Part of a small language model's weights: learned positions, tied embeddings.
MLP neurons of a small language model. Each row is named by its layer, matrix (up: input weights) and neuron, and shows model dimensions 128-255. Each number is 128 + 32 x the weight over its row's rms, rounded and kept within 0 to 255. Numbers have three digits each.
After each neuron's rows, "fires after" lists the tokens most often just before its 100 highest values on Wikipedia text that the model never trained on.

L3.up350:134099104095192115126139124147209135142133114105136108154099111103099114126116078186193128135118108131157126101101073098144130130105179161188158119093120117152134211113137139158157099173141126143123072134132153069110123102087068150116109144130112112117171118122145094111096094162124113155149155135164030133149125188138135095103084109153139125136127156155139170187116109127081114152158
fires after: "\n", "\n\n", " |", " % |", " | T"

L4.up1017:170076123131116115173143100150086146085086141095113115162117114152088136153188128056131153130186088152066152081157113068175149125149152079124089123140116122126101078137125127133138116140184105172166111133183082154121114089132164121117147127153133136101092083131140172174139128091153099114175118142121103088124101105105052102117125091122169178157122114116109150115153158124164151123112
fires after: " | ", "| ", " |  | ", "- ", " "

L8.up1242:150064166144154106118147149166104173126110138087125097154115101086136048096142129102111097111090117132120147123088115188108049122146158112190119189091073136113091083128176165212163129120171129190135107112180122143097139127136113155118200151114147105062143193139116112163163123160093086230170099123129127134089169158142130142157145144074171093162147151160130126170196139099139135152127
fires after: "| ", "–", "\n", "1", "- ", " ("

L4.up403:098149066075171162188222098133133097097133186151120130121177141131123118112137082163130153095180093135159135086155110129126153144123127068141143095104088151121073171126087136192146115200139124127169130127100167142118156172112138091122077192139103122144120155171175175159134132117128094160140058151130177110109165134125139130117081110107119107139120127141091122147116081132127108132157
fires after: " =", "\n\n", ") ="

L3.up726:153098140018202120125130143156133077093112097146147078148140080108129106115109179162109121100134102109142127148187144065118183153122159127155092154155101144160127119143159113154092115141141130089168113134151087149153079162113105064079123087134124152183085150151172162170089112152190117127146136113153107147126133109104196137140140096117119126067102093150100110116094164122160144141142
fires after: "\n", "\n\n", " \"", " | \"", "==="

L4.up142:030106116106162121183141181132146162161085094157156105196110130179172094135119131108111163127138157160102139089161134135114144169101140112194148119102078140107098095145143092138135117158150143142130067125084111096133108136121109091093140132145103143216153111163123149145145112102196127133146120116159123123097082128130135143131135183079140123053185119151066140152122200161147204083145
fires after: " \"", " (", " '", "/", "===", "\n\n"

L7.up490:138115089103173180156061106095139084117147152183181148155115133130182102128124070099173137186156149190105132113048124094090087128116134123140116153030121124101108128121156077198143127067134134084081155110123119110119093186138112142100111118103124071112080150102067110126111122193089151153120159117185144184138094115218164123108090153125142180120139131123132140122130233129095190177139
fires after: " Pe", " ne", " Che", " Ne", " o", " co"

L3.up1457:132086076112126145106183123111148155124150134137158134161119164141117080147121168096143082144187139165118141145083112103134123114107140145170138101122141146074152158145146147154126149149205139096121128111141049078082104115155062096089139121127135140181108100191110090140166067152112122125169132126137087203102156071123131166100118082085126138146145121145129167172112137123161141161192
fires after: "\n", "2", "N ", "978", " ISB"

L8.up1068:089089096127190113117156143163085170116178153112159110105112203106153145146095098069128089121152172115117091117138068184122130095128135092160174171165101106089148170096163094117099122110148155164093101158144118102166135105098076105145172133101153155164127083138181158164198092166124136142167182155096133087164157114084097088129155116055140125135116134163158152137105154109145143082089
fires after: " M", " R", " m", " | M", " | R"

L7.up122:090128112088093149120101153123118144094084156098151140104182157151111093149163066140121162121130136122090097109129124102096093170139112116158086166094169158106070111097128115132177112082098094113136110094121098111165101091131106080061107167130120112194110083039070175144096133154147152148161094080164135176117113174147100086152108109107144116175101171122156108146126159085147168129118
fires after: "O", " ne", " O", " to", " p", " o"

L7.up616:173145154123120141181138153137103079097148104126155098107069098123168198136119147166159137107142133148113125083126094121092113117043214144152164200137168122152102133119146106091184123096148200168109090104122058137136171112160091116151093217153107111095239098100168133135178063119118071121125112125119106180150110133108125068136087109129141158102120185120125152112180156129167121078135
fires after: "p", "sp", " sp", " exp", " Sp"

L7.up1462:087107095101095139111123194101180128143134131099122193104138113187154107170132066124123107111168154113095127138142121115111138116172143134175136168137159117102102146140169137135126104108145135072104108087161119071148129109213140142095110107084086115111122046113150123118095060154170105155130134120137075105178103148122143129127129139110124125141077132110149189147160212080178164103166
fires after: ".", "\""

L4.up680:105179134111167152218123079096141162128098121139107077191190110143149127210085132116104105110150174154123107125110117124138139178114162107144146080110121131110114093153189099131117087113168133152138044079137081090115175146131133142074122122086106136140179037117166197143069100148165164112146117121104130106163129186131145202122138140065149156141147148147142140160109157080155098135146
fires after: " \"", " “", " ("

L4.up1290:104132132084154125162095131185141109091132143163094107124114156139100138152134095166092115044165115133134137089146138085087115151130104135144059195100101123135097090140106122151120138165134116094189099089155141099143036101134076113104136118094136197111112142186127142153082080153171099185125063167115130160096093105094180197104167117119084117112159109106085101076135203138166205143198
fires after: "\n", "\n\n", "–", "-", "ul", "5"

L3.up228:129097075091148086183129112120175089151105128118119090129118109132152140142113116115108115050121132184122084037131073115091137120172154059126155125136121140107121136147136114140090129101168170151128075119192158143146207125112122150122088155083160187129077179142167161191119074127171139101115138133123100071150152115140075111072120173155101202154152148121136179125164113085177068131132
fires after: " | ", "; ", " ", "0"

L4.up982:062130095123106109112166172141108100151118092112150117150132128080153185136154099121121154112102110161085114097158165106165170156190128114105108127161071085152105138162162136071122169159127179199156124141142167155217161104137122118111083187139094146183089137115069190214094164136156076136184106096120103118134110075165070119075157131093127147148224118113165108129160141136210152110112
fires after: " | ", ") | ", "978", "; "

L4.up1048:173148140081118102107133175109155112183115105125078153125057100096123091122131163137096160127135047118168170099084094145160114091108137153153152104095098136112122111136106161149129104182133165185131117095085190035086127140151095156105128110074130127124212131115075078146151180192162064129132141136116134148167152141182118123123070132114087124137138158138108132158112139137111101127105
fires after: "\n", "| Total", " |  | C", "\n\n", "uthor", " Republican"

L4.up958:137085128094142178233188147123161191137129118107109106168089176101145151169074116140145137116176150125074091090204102110101184178141127126169126109088057100149121101147161135137171141132169153185183086148162108142141130195117182151085125144107190141168144127169125155142119134082144134191159115079071139133112101167136157103174127119139098091138165111131116110164142089174179118159130
fires after: " on ", " | ", ", ", " ", "978"

L7.up227:126112116102170074147138136122153076190123114123125104103085115116113101133086079127137142121113067172050158108102088114114161142144158116143129099091121126111063099133111115177155084180124154166166130063133060083095086073122134066104136128175116144150136081130070139172092120124155147192145155133141136202145092160191133178134136113150146147126126130153140155117127200139121142177102
fires after: "| ", " | ", "\n\n", "- ", "\n"

L3.up46:080116112130146064129139169138142135115104061112152086090154115199167091108186118105103087115112128117155128171137134117148095106148163124188151132075062119091119087168182115187156094110139138104102163142147072156136135110143110072113079159119121108079126083094123109193119077090156094118189139106134071153102125182125106117068191102102153120143211157123114128188116166137216161130083
fires after: "| ", "- "

L7.up466:164154128094114156133114102124128173137134147097133122194103115179172105139125209153179193126160141164184124145118121153178197096133132138142092094177148120171115112145077130113131142113160125084093078142106132149162146131201167087105074129118127113130167141191137158120128118076102099114122179105169121127139133092072053094113081095149069130135117143124175178163080104131206065171129
fires after: " t", "th", " T", " stand", " st", " third"

L7.up587:066130108130096189142083124185159161138123135057174154131135190143139161090086118107172120134146182191101146134144097137135085083169156143143118146171160121160097117116205099121098136141116142057127114129144104167167116152115104137136139147086137101097074117128130135145104065116045105110133140136076101175138152181076202163073140090149130107133200167145154128166114159118118124156135
fires after: "1", ",", " | ", "10"

L4.up298:109132090118133104148170146157167110160125136128128150133150156187145094163091155089043103082123083142078170097149089100096098086165210105136108125049113121086102140183206090117085096150129138139193156109139125141143143129109116092113128084080100160175137084129178121130139132131153085151117158099101102114128158126162117123062192098069148139159152154159104154169095090070177098152112
fires after: " |", ")", " |  |", "| ", "."

L3.up543:146119083124123111136130181122120092144120109129149189168178051118147073127150137154119124137129113120108166118134088116149132144113154104204094120072096102109122166071129090153147138163173096157123104137100097136082124090114101026145115139183128133129166090103177107136116104171205118061201166114144071135131151142162207081117141099110128135155143123158107157076070137091137158215107
fires after: "\n\n", "\n", "-", " | I", "|"

L4.up190:125084076099164130143157110112138137145100067107186129204171112136147128173083187097176127101184149187158065095121092098070143098130126127090115102097121111165125100163176074106123094139105164159142140140134135097105130071082172139066108089139115150174133090118121155127090073179133049167163103104116090112133111167129083093100121145071165168119161148128144140133115158101106084126131
fires after: " ", " | ", ", ", " to ", ": "

L8.up840:152098140111141131121125110116112132186133160139177137160096128147146090110106102124168144130087148153067139090099072142093067168151144103150133111138148119155093151126171092117165115175140115197125075136205129135080094087075035145092166153175138119140158102107108112112136168134098096129115141193120094209123163151170152102136135112134166125120103144128141086103155217104119116117164
fires after: "\\", "\n", "| ", "-", " (", "."

L7.up288:113130126085125194210138154142140058183136164120076128149134163178179123168102108134128120108117141082184138126147096130143145146125149130114084159146121174149098166149111118128112097162140142082110107126118203115114138154161085140096127095109098118089178159119130105053178094130152121117160078117131103131121107153120168153146133107117120108181166144123101175118184150130146163091213
fires after: ".", "=="

L3.up706:087114066112142132131130146112123060124128152122120144132101127130171091164155111126150134076171080155104099156142022103104164196137123116115119190092172145136100124134177130165097137120157086140129113147168144104152105110124108136091145150154131142110134123119130103076096084128135026117165171170202079087172150090148129117076117121125134165129130118171104127198131143051147108169201
fires after: " |", " |  |", ")", "|---|---|---|---|"

L8.up1397:133153133082135112092167174122177128183176160133139122150153156121202169136114128067087154183135103114147107157150127158117159168097166149111157137173113137135099106138097046082134116177186113173132061092123104139167113135142099167164064133119118144134145133121118109108142150131118070135133103135102116168078087232099167152100120103064117156085179158141094113167179195116127181076159
fires after: "-", " (", " sub", " \"", "\\", " ["

L3.up1363:102099074116142040168128161101119128111129140116141123212172073156181098178165147092123127092130119142121058117162100112157189156090141110144093132115073145076138091168186118148158135183096113158142118124117051166114116126113100128053122109169133194131127078137188179144138051136183113201186119060127115171130090170168199162084110096154141142166102095140125133162140189098126157121113
fires after: "\n", "\n\n", " (", "\" (", "|---|---|---|---"

L4.up539:040115061131123163142142177206140077129104117078145117160119079141161152143133155130085142143125111119144125127087099108052176172129160099099158163173165102093062083180177117113139181100163193096138105120156096131126125151080075129114149093087097147196095089182103130147122107120140106158116118143118131118133185130111187149096220136150159140109119133102091110144139156131157108145170
fires after: ".", "1", "-", "8", "–"

L3.up1438:098083079129118082178127134166132103125131119117127188084146112110104139109166133169141121120148100120134174100135097172097087139102148099121067106143120063161040114110191139216166115130128102139131156127163154089121090148129119126130100094180094151127105169174123095156128085154162107122120127136090142049113188113116159140108132146137120143108110102164096150089124110101150111156100
fires after: "\n\n", "\n"

L3.up189:115136134125161083192176128130123172188145166122108097114141108147150127145084130068126120052127148173038084074137080118162165182139132120125109143100112140091068106110131097162166072132162077190126102051129165122104164131099128091134117061108162117104144163156139150107105090126195081152140124100173153103140134126215130179099118138099130135075128160147103170140114141126111086119161
fires after: "\n\n", ".", "==", "\n"

L7.up436:109118128040094131145120097134158165137090118122107102197139143072143157134136181078172144107155165204059082118100150106061088115168132139162146135143091112132080080152131151128139157136134127130127082099180103169175172119108159117109175148115112117167113153173111193182133098149160103105177129117103097063120150167113125060075144150142185158105205131113139132107136172122135084104157
fires after: " | ", "; ", ": ", ") | ", " "

L7.up808:099141066116195151119174160229189131131093127122137132124084142209170105120141163104144125082135120150164063122138078116082149122167102094153147165167142047128080133102159133126110127138113162141120120135116112102161079112098123072115118117093121132171147138152108115108187111127143136151082136071109150130153134103130202129133152177080156114083106120094063193141098154138196129070146
fires after: ", ", "8", "l", "9", "1"

L3.up770:138105121088165059131095192128161123159117158118118113108163075172147086182156101124143134138137089137140141099121087111127116170154124163195090098106149148103098113177154111182144155158134106140069156136123101053061138172169060100136091115165097129083157095096185115168161072139133107150217157133117120116092142164181203161076106088160136158100104158159068157193111191085142143120186
fires after: "\n\n", "|", " |", "\n", "=="

L4.up834:159084125110093169125133199133141133124089152083134145134103149161206051123213100137205142127127132181124176077093121106123094107123159158178123166133140130080094160116141147135134146143143129127118137123174074166102116087103111102117127092103112132080152140115117064121145081177175110128144163122079133146080139179134160156164167141179137114101128141186116195096147199097132207134117
fires after: "\n", "| ", "|---|---|---|---", " Gold", "|", "–"

L3.up1124:107077089069139091167133148134159052109131127089145110124140143110159143122110099146155152118093071167130111102154100157143132167148165129097127143098116123144095110168134145150122178158111122208167123110160141124209145107069097152085140183132117144108148143140136182196119090111157122147137146105085148093072052168134113147105088108154138131151126132163125166162194110118186131117143
fires after: " | ", ".", ",", " (", ", "

L3.up559:115061096116176095119142117151138139138138125097122088175165153090147171076181143110221143104147129127159146089154114110161076109132159107192112070126125088128137129130125104142154147167154128182142141103190144145099174107135100117118150222127140165101140092119113117135158129165118130152183111136131086097158100120121095097062129135076093117187191155142095146092109145115148132112101
fires after: " | ", "\n", "; ", " | Votes |", " | —", " | — | —"

L3.up530:136099129091097162201111119138092138112166123090118095074136143166140136208174148132190134103147149176100055144117101181141108103136132144170159172121141106172100180109151150126129196137149120169088081145106110133072106071101203114146141146141129122109183091153142136116123159088121137149112137179107078137082103108107135144166113175133130154090133152128136147137120063060170143095162
fires after: ",", "1", "2", " in"

L8.up909:087155124154165136136136171151120157100125110088151089108097126088155145127168125150169090085125081163152140112161097069102108107147146157129143111170163119156132041117146173094104076175092154110175022119183119149189093151101125121150129157145130121132109124156148121093138065153104052143133138107024117144109140181091128172038127135122117146093141198157115179143144135150150119072174
fires after: " b", " B", " | .", ",", "1", "b"

L3.up881:086128109139108133186155182137169137167144119079125137091081124127110079165147093139116102083065073122125161061135073084119119119082151129165131043102063168111095119152157127166090117156177168158153121113177119180111157084119137135102122178097115155110148119150083092130156131098187136166170136132137098120138146146133169161062148116144179162187129164147118101126124150145182151110104
fires after: "\n", "|", "| ", "S"

L4.up1357:121139165139133111077133119130155137138143235056096146095099094214145137152133095133194116101117093105155109157095129169157086154103135146107123175116137196131096115116124139155093139132127137104119117126132145151137166127148167106103113209037136147119200100111139113145163082128111189128137158146113139107079143112162152111139153143147137095151145142128101129163131086079179108116201
fires after: "1", "2", " in the", " his"

L4.up223:097055142073137146144146136110180093087139132126146130103151122126178089149167118164162094100088126131155200129110134117150115164136171187121103134117137154118085114130135119175148105161192081156085100145172132104225152118099104089148098113122102136135105194126165142128187082184121076196188152152156115126156125128147105152108121109150155184146164129122145139159177187087161133143155
fires after: ".", " |"

L4.up321:169103161054146169185114147147136107111114116136092123113127116125140106096121112144136163109040143163202116119116132128160107111162136112086103098084147168152083146150136111142105153148171095176067087091132136098156097147126110123090149086089125087089212126129167083143120131176130075101143095169195093142087126131142127063092065107158125120132134155126089209117145119052112099173145
fires after: "|", " |", " votes", "| Total", "s |", "\n"

L3.up925:076163132128132145165181197088116162107133158035173125104181079182128121182131133133203155192148139127168107117113140070170136169176123117087193103150116087108082133151148166144132130145137146094083131156146171182134163135183130129090120160138104134136075106140121132123146123063095074122128121151162159098035130116121108190157110158151102127120110107132123185130125077199193127168162
fires after: "2", "1", " ="

L3.up913:065131087155158136165226188135115118151130096138115145109156119170134071174096189063131175088162114159114138127106142133149124090104178136148127109115078100134113115131187120166144158111184117100099135083129103078126167120138119135134112084101097098097102093076086142109109097133122110126179112135139089145084152149133110135115158096126156160132182191184155135140163092097154149106166
fires after: "| ", "- D", "\n", "- B"

L4.up1097:055105141105148118190165122115182119156109105152175095187157173112147116084142144073123146098152139175107130154121140119083140098142151150130081093051098120088125096147157130137158104134173147247155159082104113131130182130115164107094107152146121143165148074092132166136117087084090106129154169142142082100181083123114121121093128161042125123124150128166062131113094161129124125068124
fires after: " (", " | ", " \""

L4.up90:064071106126174117190187166085116117131100115132136096186163115097179114143128164080157161117117156112154091132152088138147171177127162148151118075121096135099119093136161085106203056158127113206150149096138081129063152169116117104070154117175134082184106090126189144140112067111169134159186110099157106131133136199135158123060145110101140131143147154134122142126091188142120149133092
fires after: " (", " \"", "/", " “", "."

L4.up1233:116099041124123151088168138122226131130150106188143151143144104164103130142168166052133137140143158116122128110148105149146121110160124100137157160117148136106130136155126130167127176170128124108169136131155126130172139125148133066131128093135107118176115119076079062118146141164125117137159133126092087115124198116137157110106105095094136089145157101159114133116104083102160106105104
fires after: "978", "2", "N ", " at the", " at the "

L7.up176:115123126140090114135182111136149112165106156124097144162136159093133135128147133162162162125120122156136085084161126144135088143084140128091168135130215147124145114083117095101171140133129151138175107147135128137103169108082186123117114220133145201128131097110141152101164124165067112109108144130116136076206121097129104147147165122146132108136135187128174155109207173064201146095102
fires after: " G", " g", "h", " A", "G"

L4.up1469:068113099138137022126104153109185124185144129145104063120127132169185127114128128106136140026143147128115128111111083113141129172139136109167095149104173164095104106151156103146146162109102156194120120120178167110086147144154119043103135072118119149085167134128155082133194117127182102145102139124147130042135122096102141118081196120226137136128136141119078175180126144090154152118185
fires after: "2", "\n\n", ".", "°", "1", "=="

L8.up112:112058193129185110104141136105095122166138123121094140146159173172121167117068174131133133090131124157134140087120104126133149126135174135143189052148103140125095155187111065103177142115115117121154129177148126102151184110096062095041122097137083125130097051154139166198164057136112127141155163166134073144132084141111113129126139129094172156075125122221146126073100117091115117075149
fires after: " R", " St", "R", " | R", "r"

L4.up1413:093114106071126132191104196115138134149099133192136120165163112133194081187113159076134153108145157182150123101106154101160180152124143124207155080152115165091057128145117087115149111175154141171142149107112089116131133159109111117091074129122115125156140105156203185149110115100134091113162117127150160123158084194144111110108096087116140135111144160129101171143153137168167085121126
fires after: " (", " \"", "/"

L7.up1458:074109090070096143111139110107134087157125154142114173100164152131194088124142094166097140035158182089142139105119139125138137083131150140041149146114139158115083116111123097164137096110153111102188118101160132098202128092122106104095093118064061144118128156102138110111188058157111125117099129135124075135126147112094173138072158119113114140137123146154153154123153127068202119104193
fires after: ".", "\".", "es."

L3.up1323:090128086193140123128128142169124150127174135080104100094111122133126090181124111139177104141192121173132148150058121139117141174179156127146156180139169183142046124117154149131096136122139172091112061115157115136127146197139156140149129127132121136178136098161057128090165172141024152171138116142042151134079157166143153201161166137174102116122136165153090110117127115120160128156184
fires after: "1", "2", "9", "8"

L3.up231:074114114076108126123140191159162078103111107109108117141104138125159144109108127097175096138102105167159136076120097118134105128166178138101112136152117170127099093145179161177071116163146123122104109117169090140174125117120097091079098109145117132142081137158090220167138145159139170148148108075160066082109108114136119067078152126108134138149215110128148131072100129098153047139150
fires after: " | ", ".", "; "

L4.up911:034154072168185132169132150163145109158129133146114142119107074074174080154182075152122098136123108133131218105141098123101117132144127128168148103106114112194034167152137110151104151106177146108198073097165145138068136183196068141142048103121136159130120040154130109133135146103109137154151077133123114135074201128174149154120135137180135112114101127131097148175131131102125071119175
fires after: "-", "–", "1", "2"

L3.up58:142086151108118107090128167104155142167149150100118082153186142119137129151084188167184121148131119138130128111111131080076147181053158095176094134141126152141084134086134157147166095124116137138135119111112097112132184085104135063157078098145126090153160082122135130118132093134149112120139077117173131147168181134161174147104163169069133117125104184132131137129130154136117099160168
fires after: "\n\n", " (", "==", "^{", "==="

L3.up1216:100152109105107193240153116198175164095101063119102107154130118135145093125119120107169167090135137165147099111094106130095087155163133084171130127093124096140116106102132114153172130093180165106125133106152150153112089140130157097082116156045110100124144098131110158150105079141104116093128155114088123121108156125100111160156188131132121134099190136150084127102177112149135125101165
fires after: " ", "; ", " of ", " | ", " in the "

L4.up116:155094104141118176161142131176170117101126180111097113087133158176111146148125157112119138148119129177117096131059114208141097102116154131170120187094109061123066113115118111137160175162128167190154130103138100145144126091145164113160171174080147097067178089159097106139184119104100154155182097127060131136071170127147113195146168123115121087186128149181115112146124090092194147168161
fires after: " | ", "1", ",", " / "

L4.up673:188089118117140112184175182116114051136105159134152106096117146146118073129201131056098105137089093124193178089132174152097110115124136129140088145108122110104145085149159129111111163159132105163156136108148118129146127114099122081115159132160126120172155106098151127186174083123179092115180090120140114103098176126129080126099136142118159190179114139127108109142083082173177133123109
fires after: "2", "| ", " | ", "1"

L7.up1491:143098106142139088054153124143137098151103142125143162137179103125128124156150144114085147060119108154146126112102133134178119096113122123161147146100153182122082112145111121105149162127119079149149132117164122137058191106115156160110097167053165080039131091099185137108155060118114097123135173113093123167125146135127148128102141098166199076122100171145134167168107116083133137177116
fires after: "1", "2", "es", "m", "inc"

L3.up1097:132099081074145151158152105123111122075052191078131100141166079157117149206156138176136149066151169174118124104140051123138153163115108102123118134107087141138086081199142129173164119180148094138155129086119052141146090107101137082098106145173124155185090086148133105132097070132130099202117095078153173136146083167175185125132129135172145145102142134103139095166118140168153122179166
fires after: "\n\n", "===", "\n", "==", " ("

L7.up426:084104148091163125119163137078095097131114099156154184186148176133131156165044112130158137120142139121134131127151128134147062127086164166159120071113081081071123160163149086089127129142145146161084054176145129197124136132090154091178102063177111149098080110083150117082155114167116150136158184169136125065143144129166065086097138085076118094096164120165109140104124174106183132115165
fires after: " St", " L", " r", " gr", " R", " Br"

L3.up693:162047136091160107171179107122117150166111101125146140214146137159126098151140137075168140146124107111138155081143129140154103145083147100213103157068067121118131128127181116167147140203147128168107164135127103128118196084174117139102127161131086137129189089095141128106163045155145130130170145095141094164110138171154125116125160138079144113181149166130133132138114187110125154129125
fires after: "\n", "\n\n", " (", "2", " Succeeded", "11"

L7.up1264:119167101121129071075098108110184115138118112098147101199137161142117135087123160153148148129120149147143172175097104105136225093146128133130068123133144159140159097098106095158144130103136136123117119128119230165169126087195102161080130080061160142086146189100119149081165137142108132082126214136095150133173134139172076075081123123100113149173149147138163141011094110089136074112136
fires after: "th", "nd", "at"

L4.up1453:120133172117158150217167177187096132112088146122135080186153171129146120179139099155099176076126065154161127105151118109122156172135193078152116101134081121109067097108130119168137131163093104224133123105158086144147114178124152146130141143164139132191087091174116154116099076138122128206129082102134153155091074186108180175130073123154141136138115114128126095125127178155116176203142
fires after: " \"", "\n", "–", " (", "/"

L7.up1053:149058107061155076096181148122203132101135094138160118134178160127098134122136071161130185102173148134113108099176160132103110119149137125208089167113108164155142148125115105127143135173113183180155125116181226095151140101126162079082086179140100129210128130082174101141121159136169134132168146150097131090138076117157149113153156086130117107096118175126133107150136107186137105116133
fires after: "\n\n", " |", ", ", " | ", " was"

L4.up1499:121103048111111086195129090170165118179116133091127077159151137122154091140197170122118129093078095149154124110127077131166123093088203109103136133106180177121061126123112099139123148139130175207143129113181108141072180147148148134136121165127172134127150127124119114152201131153178103151157119175145098105154133126135102090053104114175157111174087111145135108126165111034150148068129
fires after: "°", "′", "1", "2", "″N "

L3.up520:160130094130142129199113134166139155093131085146134097170141171154153124154125140094172153105114128166112095118127088135082138097166088126111096166038143090118082156149146127122141120173073141162130155132086109128162111131086164057096125122144151148144134131112146168131127096101097054143140065101169109033166068160144107105128124134124117158150130130131123143092118171138121168186105
fires after: " | ", " |  |  | ", ") | ", "; "

L3.up230:159088135056198150167113132120123099124113100086101076162115132129149126150126138097144133103103145130132085127179105106099101148112155101162130122085086124107113120147161168120136179190178108204086162115160167129107179065111110152109183170144123086062193105111130129145148138121107093144165153122147124187115130142122118074102129143086157124139135155106126156123132127134132149085070
fires after: "\n", " |", " | ", " % |", "|---|---|---|---|---|"

L7.up599:133116127138163101179107104123118099125121094153081115141092079135106145122126082141179107155120078141164207113084091146157165102145134089115098120135123143156143096177084125117069135121197126151113147143161128103090155098103122146128088143137157124070100169130149153135142160118084133127110107106095141082088165103098076087087093136176144172163203159131123143093164173087138082159123
fires after: " | ", "+", "W", "0"

L4.up1372:126148141069179116155149155083173109146151169110116117091157104099206084159110088066116172103146143161105099084150095132148143135080148130161149140177116153124068123188110133082175121145142111187148144072112124077140129184158107144140110137122106187123136082174127160150092117074164058149140132127154147114121123121150116130162139097198131159107142148075127166176126227172133118129144
fires after: ".", " (", "\n\n", " \"", "W"

L4.up946:109163187118150160170138104193106143144160171094103108132165171119119089187112114095154127096104082138117103134141153215172128133113108084142143183108156192140115099095124140161074124116106103116125110114148171134093164141169139096119129113099136118112138133167101137070142161095126165162129126116105174094082172124121171147134124113177132131173096135129087141140090091047137184135137
fires after: " in", "1", "2"

L7.up1113:181125150180136049143164143152143096147115119128172117177138117122129087117168120168120221109165147176126156083094110118135102112148173143116090162111134131136118147132095097119149133137100113138187135101141099135105137149202116142148121134115121122119115131131117103122213069144110175160134101173150156043122124103147107089166181137162167144142153167169154118117140126105142126119157
fires after: " W", " G", " K", "G", "ov"

L8.up895:117102071121130125144111182129092146165112147089181161153106153156169065181151141145161089079153140109140110151125084121124090087122151108113135137164166177142089153126127129116143136153167132167108109145138136132086253155174143136034112138135099139123144107184118129076164131135159121110130139139142139113094174116180139138111158186105194141153109169123101172199118096068160179088135
fires after: "2", "1", "9"

L4.up957:120057086120120086119151147187149145152123118133105131132196158134133094153130177136073093105120140144127121118121161114105127095154168131176179082098137130119088095179160149107122114131123148160103148107215098139051104171073087021127168070138116159148123128154045085140146109107125093134161136182072097120109104131130148161065173126095161096087132133102068116146098096115172134098125
fires after: "1", "\n\n", "| ", ".", "- Genus"

L4.up881:141152097074100112181122185119159166150084116100174162167185099126109121169105098096151104137105156134096176036113107070149155098134162132168072049148120108116125194151183072156176142161166190143114116107099121127097156153105107110110047124099135108157146128123153121152115102142140081102170139124088086148094115160112115149137137085109173129133100149161182108153122168167163129144161
fires after: "\n", "-", "| ", "|"

L4.up1352:126123090128123212194178059179135144098173192119076062130096173186175143134152089164139186141127182150082080106102114179106059169127125090121165149119119121152070138144107141155077152099159173126166127128135108171183120109159102062175081155131145135132120133106088134094114106109144100109141123137140111031137149097121113192187130146086114178163113131094122124133145103080122118093198
fires after: "2", "1"